config = dict(
    positions='rope',
    optimizer='adamw',
    beta2=0.98,
)
MLP neurons of a small language model. Each row is named by its layer, matrix (gate and up: input weights) and neuron, and shows model dimensions 16-143. Each number is 50 + 15 x the weight over its row's rms, rounded and kept within 0 to 99. A neuron's up and down rows have the sign that makes its largest values positive.
After each neuron's rows, "fires after" lists the tokens most often just before its 100 highest values on Wikipedia text that the model never trained on.

L9.gate422:32 33 38 29 68 34 79 70 74 36 62 43 62 65 32 34 52 54 47 68 36 50 45 26 10 61 51 57 61 14 25 60 33 31 62 24 29 60 56 68 69 41 65 27 61 54 50 28 35 36 63 48 67 56 46 41 77 37 42 48 44 71 15 56 49 62 61 47 65 29 31 48 57 49 67 54 41 40 46 39 57 65 45 04 58 53 43 30 37 12 31 70 74 41 56 49 51 55 39 63 54 28 62 51 31 25 63 23 43 46 40 73 46 46 47 62 30 49 56 60 21 43 46 69 67 31 64 56
L9.up422:33 49 54 31 50 48 41 55 61 75 53 72 42 33 59 46 53 62 23 49 68 67 44 57 38 47 49 58 65 45 16 38 40 56 63 36 40 61 55 42 51 66 18 48 52 62 50 50 28 58 57 78 53 43 59 54 64 32 90 42 63 39 65 43 49 54 44 48 36 71 34 28 51 46 65 43 51 41 24 40 40 53 62 48 32 57 68 61 47 20 36 45 51 29 49 30 66 47 60 22 49 47 56 50 62 63 57 33 76 29 66 17 50 36 51 19 74 53 41 49 68 59 68 44 33 60 38 69
fires after: " |", " is", " was"

L3.gate344:81 54 71 51 73 58 55 58 45 57 26 49 49 56 83 77 42 66 47 41 78 35 39 58 44 45 70 43 56 61 56 62 26 48 67 42 43 51 53 53 73 50 59 50 66 41 48 55 40 44 33 44 61 47 66 57 33 64 67 31 58 59 37 50 41 37 49 42 41 57 62 76 62 40 71 35 52 49 55 42 65 28 35 35 34 66 71 35 51 46 46 40 65 47 49 41 62 52 62 43 27 39 69 75 68 26 28 62 46 73 48 60 52 78 47 48 45 69 47 41 32 38 68 37 69 29 59 46
L3.up344:47 61 45 43 57 50 46 51 54 93 74 52 27 62 64 73 54 56 33 37 60 52 05 29 22 59 66 57 44 35 53 37 71 40 59 46 36 41 58 80 70 46 52 46 13 61 49 47 34 60 61 59 68 57 27 44 47 65 53 53 49 50 44 46 49 42 43 47 65 51 40 35 33 55 49 20 73 84 67 48 78 47 45 46 46 61 50 54 34 58 65 35 79 43 56 41 69 38 65 60 38 27 56 65 69 30 29 34 49 41 33 37 38 60 70 53 50 51 27 38 64 56 70 75 60 56 60 51
fires after: "-", ".", "==", "\n", ",", ")."

L9.gate229:35 45 56 52 36 65 52 53 62 52 32 57 57 44 24 61 50 55 38 36 61 33 35 47 23 54 33 17 82 49 29 42 58 32 21 49 24 51 78 36 59 47 65 36 58 55 51 38 33 65 81 78 36 51 40 33 56 44 41 29 83 61 63 48 64 39 42 59 41 66 59 54 66 47 48 41 51 57 42 64 59 49 26 58 35 33 32 57 35 42 35 50 50 46 25 49 44 61 24 67 67 62 57 39 42 48 54 38 49 67 85 50 48 41 77 37 59 28 56 46 34 37 87 53 58 66 60 47
L9.up229:45 63 75 45 48 75 68 57 61 43 57 68 54 45 14 40 58 57 46 46 38 63 55 18 62 33 66 54 56 46 32 84 49 54 45 58 58 52 59 33 35 38 40 54 45 42 24 45 53 63 52 67 74 52 67 50 64 72 49 44 73 70 23 42 59 44 75 28 49 76 37 55 37 38 63 63 47 50 31 62 59 79 60 37 57 48 41 21 32 54 41 11 55 09 31 60 34 53 57 25 32 55 81 36 59 57 50 35 58 60 67 24 63 49 29 27 49 62 59 54 79 48 45 59 39 56 41 56
fires after: " |", " A", " N", "\n", " the"

L3.gate169:54 56 28 47 97 56 50 28 72 31 55 55 50 59 60 55 51 36 54 31 50 60 51 30 28 50 45 61 52 41 59 64 41 82 70 57 25 53 62 67 50 22 70 62 48 33 47 66 66 41 29 46 44 53 56 50 81 33 57 64 64 72 54 35 44 31 04 60 56 59 60 60 59 28 37 32 49 62 41 37 37 24 47 44 22 37 28 27 41 14 32 46 84 42 36 45 52 44 41 45 47 85 28 34 53 47 62 50 26 42 61 54 57 53 47 40 61 63 54 58 48 50 78 63 48 49 35 39
L3.up169:63 50 28 59 75 34 55 48 63 37 59 53 53 49 27 40 58 75 37 19 51 67 61 69 41 56 73 48 84 69 66 59 49 44 63 87 37 49 36 76 75 39 50 38 51 31 53 48 26 44 60 46 61 68 63 20 57 62 58 55 65 67 58 39 51 37 40 57 62 50 56 94 52 69 47 58 57 61 25 33 33 42 70 53 53 67 47 37 39 48 56 59 59 66 55 46 57 29 37 48 51 28 30 53 36 40 32 48 56 55 38 64 41 21 36 68 59 45 42 48 38 32 44 68 58 68 46 37
fires after: "\n", " (", " S", ")"

L7.gate202:65 51 61 63 62 31 35 36 42 31 32 56 66 55 50 45 62 60 63 62 21 77 64 28 53 35 57 53 63 23 36 55 58 40 50 29 53 81 66 61 55 64 56 48 62 56 46 49 53 32 64 38 47 47 37 47 44 70 38 61 54 63 33 25 25 48 34 49 58 30 65 62 84 39 80 46 20 70 71 57 42 70 65 49 69 42 21 46 84 42 46 56 55 23 32 58 28 58 31 61 58 54 62 60 57 58 30 59 59 48 58 47 42 52 64 38 24 33 36 53 45 66 30 70 59 64 67 53
L7.up202:45 66 72 57 56 56 74 52 70 61 19 70 49 18 41 43 39 70 24 60 63 58 56 35 06 52 58 32 70 35 43 24 60 40 55 61 44 61 49 69 81 60 63 61 38 61 65 51 48 64 52 65 67 64 29 36 64 57 63 61 70 34 34 53 48 24 25 48 59 50 78 31 59 40 82 61 41 52 48 47 33 65 43 37 34 78 52 56 37 48 42 58 72 43 49 44 63 45 41 60 65 30 63 42 53 46 60 44 30 58 58 47 75 58 26 64 60 71 64 44 43 47 46 38 53 32 93 70
fires after: "\n", ".", "s.", ","

L9.gate356:49 40 81 41 49 63 54 41 39 53 36 47 51 18 70 59 68 48 40 58 77 41 39 58 61 62 33 41 58 46 54 46 73 50 39 64 42 47 52 52 51 45 28 40 42 60 54 63 45 44 86 54 48 42 59 38 59 35 63 68 45 60 62 32 56 55 50 60 55 67 51 44 48 47 60 64 22 30 73 48 62 59 50 40 68 04 65 25 64 53 78 66 70 38 36 78 50 69 42 31 68 49 59 41 56 43 32 36 74 80 42 62 60 50 30 47 49 35 45 55 48 64 73 30 50 56 67 33
L9.up356:30 64 69 46 54 79 57 67 54 50 51 61 44 39 43 85 68 50 59 26 50 45 44 35 58 69 54 58 28 54 46 86 27 35 53 52 52 44 54 09 29 62 34 36 46 51 58 58 52 56 65 78 26 61 45 65 57 31 30 35 44 60 56 35 49 83 55 36 34 46 51 41 34 22 60 30 27 66 61 24 54 69 53 56 45 55 36 40 46 32 60 46 32 44 41 58 54 59 42 53 76 58 83 35 73 32 60 64 40 40 73 61 43 56 43 43 36 63 47 65 53 69 58 37 47 93 15 61
fires after: "\n", " the", " |"

L11.gate226:48 47 46 42 53 55 69 42 30 53 46 36 72 33 41 52 36 71 62 38 62 42 42 56 15 62 68 74 60 34 41 29 44 44 43 43 57 64 72 29 45 39 72 36 61 55 48 09 33 31 75 75 49 46 58 56 73 33 26 47 63 51 53 81 35 52 60 58 58 37 64 45 56 52 31 42 45 55 39 81 53 34 23 55 28 40 54 45 45 25 68 77 52 40 50 14 68 54 45 20 68 30 39 54 49 48 60 40 58 56 33 48 45 23 59 73 61 45 67 71 34 60 43 57 49 87 48 49
L11.up226:73 47 42 34 56 56 47 55 36 65 51 50 53 51 63 32 52 59 62 49 48 64 44 87 40 72 36 82 47 26 39 44 50 29 44 45 36 76 55 49 39 85 38 39 45 57 39 43 64 63 59 47 64 70 39 48 70 43 35 43 70 27 40 51 36 37 58 58 72 54 53 55 43 23 19 65 47 53 48 65 75 53 53 26 59 21 63 60 56 26 67 44 33 53 70 42 34 29 47 55 76 56 47 54 67 67 39 54 41 45 40 37 56 28 39 41 32 64 44 18 46 28 64 67 28 30 85 82
fires after: " |", "|"

L3.gate408:77 73 52 65 54 50 57 65 52 52 29 75 41 44 71 53 19 70 49 37 42 31 38 14 47 65 33 50 59 45 55 61 58 28 43 39 41 53 76 58 56 41 80 55 73 28 36 56 50 52 53 45 72 43 60 74 44 57 71 35 61 56 61 56 46 47 80 41 52 08 76 62 64 48 74 41 38 53 63 59 59 52 47 51 48 28 67 23 30 46 53 53 56 31 43 32 63 63 74 32 36 44 72 59 58 41 40 51 56 57 37 51 49 53 46 20 40 61 17 62 62 74 39 45 63 18 50 65
L3.up408:50 57 52 51 57 34 53 31 47 71 50 59 44 67 42 76 23 45 65 36 55 74 24 30 47 25 31 44 18 56 38 27 41 48 45 13 11 37 80 21 49 23 44 57 25 56 33 51 47 50 52 68 56 73 62 72 55 44 61 17 46 47 56 21 24 41 66 64 33 47 70 63 68 34 48 81 90 52 39 69 74 63 63 43 63 56 39 46 44 44 59 35 48 63 50 53 42 39 36 40 51 46 61 48 48 60 58 53 54 58 61 60 21 40 39 38 31 17 59 43 60 23 65 57 33 46 69 48
fires after: "\n", " /", " life"

L3.gate287:68 48 33 59 66 53 48 39 51 56 37 53 33 80 42 69 39 35 24 28 62 51 42 32 64 33 52 71 51 29 60 43 64 58 78 63 60 22 58 52 64 51 26 45 38 71 47 42 67 51 40 62 93 30 50 25 80 36 58 31 62 69 44 46 37 45 56 22 72 44 63 75 30 64 27 70 36 25 40 44 46 48 51 48 58 45 48 67 37 44 30 54 64 50 25 54 53 48 60 36 52 40 42 47 65 60 53 19 72 57 58 76 59 68 41 20 46 31 60 59 31 54 56 60 74 20 40 42
L3.up287:46 43 56 40 43 48 39 65 68 53 78 35 39 43 44 50 40 30 30 36 32 71 34 46 52 41 80 46 27 55 53 58 73 46 69 80 21 43 47 57 68 36 37 46 30 37 24 68 63 39 61 55 46 63 15 58 59 59 62 50 54 57 37 33 50 38 48 40 27 62 45 83 47 29 53 84 55 54 47 24 42 46 30 43 40 43 73 54 22 52 40 63 48 53 47 45 56 38 47 73 73 37 58 65 50 62 30 59 42 62 82 34 34 59 37 51 13 56 36 59 14 26 31 96 43 43 55 65
fires after: " (", "|", "-", " S", ","

L5.gate41:51 40 26 33 64 49 45 51 43 71 26 52 49 58 46 36 67 56 59 44 51 62 54 65 55 40 50 54 58 41 67 77 52 46 56 59 55 21 50 31 52 68 69 30 56 65 64 56 64 62 40 31 51 51 64 33 70 35 47 45 63 52 70 87 57 41 42 48 63 48 65 46 66 51 41 49 34 45 85 78 14 52 57 61 42 37 35 06 47 79 39 79 62 48 25 62 85 51 54 29 51 40 56 45 74 57 43 45 30 59 48 89 62 64 38 40 58 51 73 29 45 40 56 59 54 42 60 53
L5.up41:60 34 48 36 80 35 55 17 38 56 59 58 57 30 20 47 68 35 51 33 31 64 38 25 46 63 61 31 67 45 48 58 59 33 73 76 57 44 38 47 51 52 34 25 51 34 45 57 34 78 64 52 50 68 30 47 63 45 32 30 54 32 28 51 54 54 30 54 60 60 44 58 59 27 50 62 51 55 34 35 50 50 73 41 73 73 58 79 40 45 53 47 68 22 19 51 57 62 50 50 29 49 66 56 46 46 47 43 33 42 29 55 52 58 26 58 04 70 18 30 22 35 26 47 15 42 52 39
fires after: " (", "\n", " S", " \"", " K"

L6.gate457:40 55 62 91 62 45 61 47 40 74 48 60 71 42 76 35 44 75 22 30 64 65 46 60 40 31 45 31 71 32 48 59 35 25 44 52 33 48 75 54 38 56 38 51 35 36 42 38 61 55 66 42 56 53 42 62 61 56 38 46 41 13 36 44 27 51 73 32 58 38 49 33 57 54 58 49 40 60 51 57 40 61 19 65 64 28 61 52 59 48 42 26 59 36 51 30 45 40 27 57 61 35 55 41 55 61 41 61 35 56 63 72 27 35 57 48 22 47 54 52 30 68 70 43 30 38 49 72
L6.up457:31 27 50 69 63 39 42 72 71 59 54 33 35 35 43 67 38 32 70 51 22 79 41 38 38 51 52 52 74 36 20 20 68 55 39 33 47 69 34 74 60 49 58 53 46 79 47 42 38 84 48 53 62 68 39 36 42 28 73 35 46 64 34 47 20 56 32 39 32 73 70 46 33 55 69 31 40 68 44 40 56 59 43 45 54 49 41 55 22 33 52 76 53 49 37 34 38 42 66 72 41 50 42 37 41 46 32 38 42 35 57 50 60 44 44 52 60 61 31 56 28 51 60 45 68 29 71 81
fires after: ".", "s.", "\".", "es.", "ed."

L3.gate402:41 32 26 47 41 34 45 45 60 41 32 61 32 50 56 41 62 59 49 60 71 55 29 46 47 47 60 36 53 30 63 54 55 40 46 65 24 31 52 71 48 53 49 58 75 60 31 68 46 48 44 51 56 33 48 40 61 41 30 73 62 41 56 49 34 43 53 35 43 60 53 23 33 67 33 09 65 46 47 40 20 60 36 67 59 31 59 32 19 43 40 90 51 46 62 37 52 66 25 31 75 29 21 27 65 34 47 24 42 53 78 44 18 53 59 50 52 35 53 67 56 75 54 61 38 56 40 75
L3.up402:51 25 58 45 33 31 43 71 82 44 41 24 50 47 53 57 34 70 56 56 40 42 63 47 33 65 31 45 63 44 57 76 68 48 19 44 47 52 36 67 30 36 64 39 52 47 40 49 63 58 43 69 21 59 49 33 49 49 65 64 47 77 37 28 47 42 42 75 42 72 46 56 59 45 91 49 36 56 41 49 47 15 50 40 59 29 65 67 55 56 37 48 45 55 44 56 41 59 55 45 53 66 57 14 45 44 44 46 28 33 44 39 68 52 54 42 60 58 55 62 59 56 52 44 90 62 59 50
fires after: ".", "s.", "es.", "es", "ation"

L10.gate42:69 37 66 66 49 72 69 44 80 41 41 30 51 42 64 56 45 50 66 60 51 47 34 47 40 63 42 50 70 50 36 70 33 56 61 47 29 41 53 13 72 69 74 66 55 41 56 44 52 57 86 50 33 59 29 44 67 48 43 38 51 29 57 50 38 15 53 66 27 32 48 45 58 77 39 63 52 35 69 64 62 55 49 26 31 40 56 31 35 57 36 52 35 51 48 49 35 41 23 45 51 45 60 47 78 89 38 45 49 52 65 63 33 64 62 71 80 62 57 71 58 76 68 53 60 35 62 40
L10.up42:46 48 71 62 66 43 48 63 54 32 19 63 21 56 34 53 43 52 46 76 64 61 40 36 47 22 46 52 59 63 40 53 25 19 39 11 43 41 54 43 54 37 38 31 38 44 61 31 58 42 58 67 38 42 69 41 30 54 63 55 55 72 29 45 47 51 34 48 71 50 81 95 40 29 68 95 28 45 51 78 39 16 63 70 16 53 33 46 45 26 45 59 52 44 46 80 56 77 49 51 36 56 55 58 32 61 49 52 75 51 57 63 81 62 07 37 64 55 70 48 42 52 57 66 59 51 64 57
fires after: " A", " of", " N", " In", " At"

L5.gate20:34 60 67 64 36 69 39 37 32 57 53 59 79 70 41 40 42 66 65 53 62 49 56 50 33 45 41 39 92 30 77 67 50 56 59 35 57 44 63 51 51 49 70 44 35 54 30 36 53 48 44 32 67 52 77 41 38 28 75 54 77 57 57 33 51 40 70 52 53 41 55 44 40 59 63 28 43 52 65 56 66 47 71 33 80 55 36 41 32 63 55 84 45 81 42 50 60 70 59 28 31 57 58 56 63 55 49 36 49 32 54 66 57 35 58 56 58 76 33 74 41 73 47 32 45 43 24 44
L5.up20:40 69 60 73 74 50 53 58 44 61 66 49 56 31 54 43 50 37 53 70 62 67 55 48 25 13 28 50 47 21 72 63 57 66 33 39 44 49 51 29 57 20 59 63 57 61 62 26 51 45 58 47 42 56 39 73 68 22 71 42 36 50 60 63 34 53 47 48 53 31 67 87 63 53 52 60 56 66 41 49 62 53 59 71 25 67 55 46 52 57 55 43 41 50 47 47 33 41 63 67 68 74 38 66 40 30 65 40 51 48 51 38 31 72 28 68 13 25 35 29 52 43 35 69 55 59 40 54
fires after: "\n", ".", "==", " the", "-"

L7.gate258:61 45 58 54 62 43 51 27 50 55 50 68 81 57 54 33 66 69 30 55 60 60 34 64 35 59 67 52 83 46 37 45 44 25 39 34 34 66 58 42 27 56 57 23 90 65 58 48 34 47 74 34 53 41 66 67 54 39 38 45 51 54 25 56 49 43 60 54 34 32 49 42 68 78 39 45 62 61 54 21 75 29 57 49 42 51 70 55 57 42 74 64 55 18 54 26 68 37 70 73 51 48 52 20 66 56 30 35 46 37 43 56 73 37 48 66 29 57 55 48 28 61 57 29 40 62 41 41
L7.up258:49 63 31 70 55 72 55 56 38 66 63 36 44 52 23 57 30 63 49 77 46 64 49 39 41 62 42 67 58 73 57 73 51 54 43 39 39 38 70 69 43 52 72 32 47 44 31 27 38 29 49 40 72 48 61 68 50 66 50 49 58 43 27 68 51 37 49 20 43 48 64 33 41 37 36 79 59 25 46 49 24 44 56 57 71 47 17 79 64 36 25 55 43 65 33 46 41 41 41 64 62 37 57 52 44 53 57 72 63 55 73 36 54 22 32 49 45 46 25 30 26 39 68 73 73 46 43 70
fires after: " |"

L3.gate365:39 68 77 85 52 71 44 58 58 50 38 43 67 79 69 50 50 21 52 58 39 48 80 76 77 62 50 39 52 55 68 63 22 50 43 69 46 33 60 41 64 49 59 46 39 46 41 41 56 78 71 53 93 47 35 69 61 22 35 49 44 54 32 45 34 49 20 56 52 44 68 44 52 84 67 45 35 65 68 69 73 53 31 45 75 61 28 44 38 26 54 52 55 52 52 27 29 78 60 61 61 50 70 43 41 45 39 57 46 20 52 43 41 56 67 49 55 32 57 69 67 32 59 34 54 48 57 47
L3.up365:50 62 49 77 59 72 55 53 24 33 48 30 58 15 49 63 52 81 63 76 32 75 54 55 53 54 47 41 72 55 44 23 64 46 25 43 50 59 41 68 72 53 25 35 67 60 74 52 47 58 47 71 49 55 43 56 44 51 51 27 80 39 43 48 40 66 35 36 53 36 41 47 41 64 59 45 22 49 72 69 45 75 45 45 61 61 47 51 33 66 62 61 79 45 45 67 21 31 55 53 22 56 63 52 49 18 64 39 22 45 57 54 29 49 81 94 51 34 67 52 37 58 48 14 63 59 53 60
fires after: ".", "s.", "es."

L5.gate141:79 57 32 62 61 71 50 43 38 69 54 37 39 57 75 57 31 31 41 71 46 16 73 47 40 43 76 44 49 40 46 56 60 48 89 34 27 51 58 74 52 68 55 58 58 41 81 37 82 47 32 55 64 51 40 73 63 21 46 27 28 30 43 63 12 60 46 50 46 42 32 40 76 57 33 66 58 35 47 32 61 53 74 54 37 54 43 82 50 39 52 62 44 50 73 50 56 37 42 81 54 22 60 40 41 49 53 56 46 49 69 59 53 28 59 58 29 54 71 20 58 62 60 29 56 42 33 49
L5.up141:33 27 51 49 80 76 47 51 60 22 79 47 32 45 58 52 81 49 49 52 50 60 37 28 40 55 55 35 62 76 70 59 54 51 43 72 52 55 50 47 52 61 37 69 72 42 23 62 63 58 59 55 54 52 62 80 51 62 46 46 57 65 21 36 40 71 46 68 61 50 16 32 48 39 46 39 47 21 65 28 30 47 60 47 25 42 64 49 44 18 50 62 69 64 66 62 32 54 45 32 33 11 74 69 60 74 50 73 34 41 64 45 58 65 49 47 30 55 39 33 59 04 34 65 18 56 55 37
fires after: "-", "|", " ", "as", "000"

L6.gate50:60 32 95 53 41 43 50 50 43 56 40 68 65 49 50 50 62 86 58 44 66 65 37 48 44 56 67 70 77 26 28 53 38 52 53 39 07 77 61 10 64 51 99 57 61 38 34 48 71 49 63 56 82 58 49 40 54 39 49 49 65 50 42 42 00 55 48 43 38 52 46 57 72 53 47 56 65 67 55 60 47 54 36 31 56 42 68 49 39 19 44 44 62 70 60 51 47 59 49 58 48 39 48 53 55 47 34 52 19 65 85 61 43 50 69 54 42 60 50 45 28 71 39 41 79 52 77 31
L6.up50:73 69 35 70 48 54 54 32 56 46 62 30 43 13 42 48 48 82 57 58 41 87 58 56 25 29 84 47 62 68 32 61 55 58 64 40 43 80 57 81 52 45 51 41 28 44 57 41 52 16 61 40 40 59 51 53 68 46 35 80 44 26 42 35 52 44 33 60 52 47 56 50 43 35 44 50 61 45 65 47 23 68 71 31 67 78 25 70 68 57 35 26 19 46 42 52 47 57 60 62 53 54 58 47 47 63 35 58 51 48 40 70 59 47 58 40 59 37 58 44 58 82 62 23 65 82 70 57
fires after: ".", "==", "\n", "s.", "es."

L10.gate180:36 61 63 49 65 68 45 64 27 78 30 70 26 67 88 58 33 40 60 78 44 56 27 32 73 30 46 45 46 51 53 44 26 38 56 73 54 42 64 28 40 35 56 31 59 50 26 42 56 54 69 77 35 57 24 80 27 58 59 49 49 78 38 65 54 43 49 62 47 67 88 45 57 52 91 66 38 58 67 40 25 34 31 34 50 51 59 65 40 33 51 55 37 45 33 64 40 56 33 41 48 53 79 42 35 51 63 64 53 28 48 24 23 45 49 71 66 58 70 52 57 48 50 38 38 54 45 37
L10.up180:51 55 48 57 70 20 15 22 44 44 39 47 09 43 42 43 61 54 78 40 71 62 56 49 68 52 58 67 29 45 37 35 59 40 44 71 40 24 57 61 49 64 44 65 44 49 26 46 64 39 44 52 51 35 64 49 36 52 41 49 45 52 45 27 33 38 61 35 25 56 37 49 48 78 54 68 42 45 68 28 44 51 63 71 63 37 50 64 36 47 45 61 58 46 58 29 32 20 51 24 35 58 72 37 34 15 04 25 69 50 55 92 28 44 56 72 47 39 59 44 26 56 58 50 52 42 69 57
fires after: ".", "s.", ").", "es."

L7.gate450:59 63 36 74 50 51 39 68 71 58 26 22 42 58 39 29 48 60 29 49 47 40 73 49 54 61 79 73 37 38 29 73 47 08 42 56 49 59 48 21 41 70 66 51 55 55 49 47 53 50 49 69 42 46 52 62 49 28 37 53 21 67 26 47 61 40 38 60 63 51 62 50 56 52 40 38 47 78 59 50 65 19 71 40 50 43 44 27 31 39 70 71 54 20 49 65 46 72 49 31 45 46 59 39 68 36 59 31 35 59 50 43 58 57 72 30 31 57 47 68 28 50 45 52 66 65 66 34
L7.up450:57 32 57 28 40 51 43 52 61 39 56 41 61 17 51 39 49 35 53 44 63 56 46 52 37 80 58 44 49 53 34 90 50 62 51 30 42 50 57 48 46 38 46 65 58 93 72 60 59 60 56 50 60 50 72 56 48 49 62 36 44 41 50 45 66 80 41 37 64 58 39 35 56 39 49 49 72 57 65 69 54 46 50 34 57 64 56 38 54 29 46 59 46 14 45 68 62 41 32 39 40 50 38 66 24 68 76 43 54 20 52 43 29 30 14 57 57 64 52 39 43 42 64 23 51 53 58 69
fires after: " |", "$", " ", " of", " 3", " s"

L11.gate334:34 35 62 50 46 62 60 32 72 39 43 15 57 38 44 36 65 43 44 40 51 52 28 48 45 65 43 58 30 52 19 49 51 58 38 46 49 51 55 38 50 49 32 32 43 68 39 53 20 54 46 46 54 39 55 45 84 59 48 38 75 51 39 64 63 64 91 84 47 35 45 49 31 59 64 41 35 51 44 56 46 51 66 60 72 42 40 44 44 53 45 75 50 22 18 92 38 75 38 54 45 50 76 45 38 49 61 59 50 51 46 52 43 28 55 61 75 65 34 73 61 41 79 74 36 59 53 61
L11.up334:37 54 43 25 41 43 24 49 33 48 49 83 78 66 36 21 42 70 29 62 61 49 46 85 36 73 37 31 47 48 44 22 46 63 46 62 42 49 56 41 47 24 48 67 57 29 59 55 64 49 42 36 70 42 47 30 34 45 70 50 68 26 54 44 20 21 65 45 30 45 50 34 52 56 45 63 60 35 46 46 50 52 58 60 81 30 73 50 27 63 37 36 34 27 80 22 41 40 71 55 38 45 25 36 40 55 23 34 34 32 37 38 42 36 63 63 41 66 46 63 50 55 61 64 37 59 34 56
fires after: " |", "id"

L3.gate405:61 48 47 49 89 61 55 62 40 35 07 48 38 34 62 53 77 53 46 60 44 45 48 80 61 56 39 39 55 58 49 62 49 48 48 66 56 49 22 75 56 88 52 50 34 42 47 55 48 65 30 61 37 34 29 63 67 34 77 61 47 63 30 68 32 58 53 73 72 78 49 50 35 60 55 40 38 57 38 23 46 23 42 41 36 64 38 40 54 50 67 42 55 45 59 58 50 36 50 72 67 52 26 43 33 35 57 51 51 54 60 49 61 17 63 49 27 60 77 48 43 51 58 60 34 32 63 37
L3.up405:84 21 49 52 83 46 65 62 55 22 63 37 78 21 55 65 66 26 29 59 56 66 45 54 51 54 34 58 75 49 55 63 57 45 41 48 33 84 50 53 50 59 40 71 69 37 48 29 66 44 71 49 28 57 56 48 50 31 32 60 54 13 60 38 52 65 46 42 32 61 49 69 40 45 64 63 43 52 41 59 59 76 60 44 50 32 46 65 37 48 83 35 59 44 54 19 31 55 19 63 73 40 54 36 28 41 56 29 41 44 49 38 58 03 71 55 45 50 69 55 27 52 58 33 46 48 50 51
fires after: "in", "000", "as", "ak", "en"

L9.gate62:91 67 59 30 40 45 46 50 73 35 52 57 63 37 59 49 43 53 50 80 23 63 45 62 53 89 73 68 56 35 25 31 49 36 50 39 28 57 50 56 68 38 58 30 45 61 54 29 21 29 66 78 65 43 59 45 70 50 45 65 25 48 31 61 24 59 35 63 34 57 50 54 39 76 52 38 31 63 22 49 54 52 29 48 71 38 57 67 68 24 55 42 54 49 86 45 65 40 37 67 64 70 46 41 38 52 52 54 42 60 71 39 73 36 45 55 46 58 82 38 51 31 39 58 42 68 60 37
L9.up62:37 64 52 71 71 35 54 28 59 33 52 33 43 36 42 29 74 61 66 48 65 45 46 51 32 72 78 64 50 44 47 30 52 41 40 30 30 36 61 49 49 36 70 39 45 64 34 44 62 11 47 22 63 46 64 58 59 45 43 30 67 45 37 22 51 67 56 36 62 33 50 38 48 36 45 51 45 57 75 69 60 43 48 32 59 41 43 75 56 39 57 52 38 46 38 41 80 34 40 53 17 46 48 34 30 46 52 52 62 06 63 75 50 45 25 73 63 74 50 59 30 35 48 46 68 66 40 63
fires after: "\n", " |", "."

L6.gate136:46 44 64 48 46 69 42 56 72 48 58 44 34 38 71 49 12 77 69 57 63 69 54 42 37 54 60 30 70 54 38 40 53 64 32 44 37 31 74 23 54 25 64 22 88 81 48 42 59 30 27 84 54 55 56 59 54 55 31 60 71 18 30 43 29 35 69 45 63 66 52 29 49 60 55 39 39 37 56 61 47 33 27 46 53 22 72 35 36 22 65 44 51 33 42 66 61 46 48 28 77 70 26 40 51 34 35 69 46 61 60 99 48 58 65 51 46 49 57 59 56 52 68 62 61 39 61 53
L6.up136:58 62 36 48 53 31 48 59 35 34 51 46 58 28 47 49 49 55 51 29 43 58 44 43 41 48 45 40 66 63 57 13 67 41 49 50 37 66 76 41 62 40 60 40 48 42 46 51 51 55 31 53 40 68 32 69 39 33 68 41 81 63 36 18 44 70 57 56 42 67 51 52 50 46 41 57 31 39 62 68 48 33 50 58 45 42 38 72 68 42 51 60 38 37 76 50 59 29 38 54 31 42 33 57 47 39 18 68 71 73 33 56 59 43 44 79 42 59 54 53 39 22 39 60 57 44 53 36
fires after: " |", "|"

L3.gate271:60 53 63 76 66 37 34 61 59 54 49 59 34 41 41 74 43 57 46 33 65 57 47 64 46 41 46 54 59 48 71 50 55 43 73 53 39 51 57 53 63 53 69 72 39 42 42 39 54 32 46 62 47 67 11 29 68 58 43 62 62 64 47 60 70 67 44 62 66 59 76 51 18 42 41 42 30 62 39 39 75 64 00 47 58 38 42 36 61 41 35 55 68 25 56 66 61 42 43 57 69 27 66 55 76 50 37 14 72 41 71 41 46 44 49 39 61 75 53 70 42 82 37 52 56 45 51 55
L3.up271:59 46 49 63 62 60 45 59 35 45 44 35 68 37 36 46 52 55 52 57 33 74 60 63 41 00 48 41 50 56 70 61 50 48 57 63 79 78 37 40 33 53 40 47 49 50 65 20 71 45 35 42 59 51 56 45 60 45 54 47 49 49 47 42 59 53 47 90 67 54 44 64 30 70 48 42 45 32 53 51 24 61 50 51 53 35 30 59 68 73 58 42 77 50 48 55 05 40 52 43 51 61 27 30 47 61 24 69 14 28 46 11 71 65 50 48 36 47 72 52 30 48 36 30 50 80 41 44
fires after: "s", "ad", "as", "in", " tim", "ivers"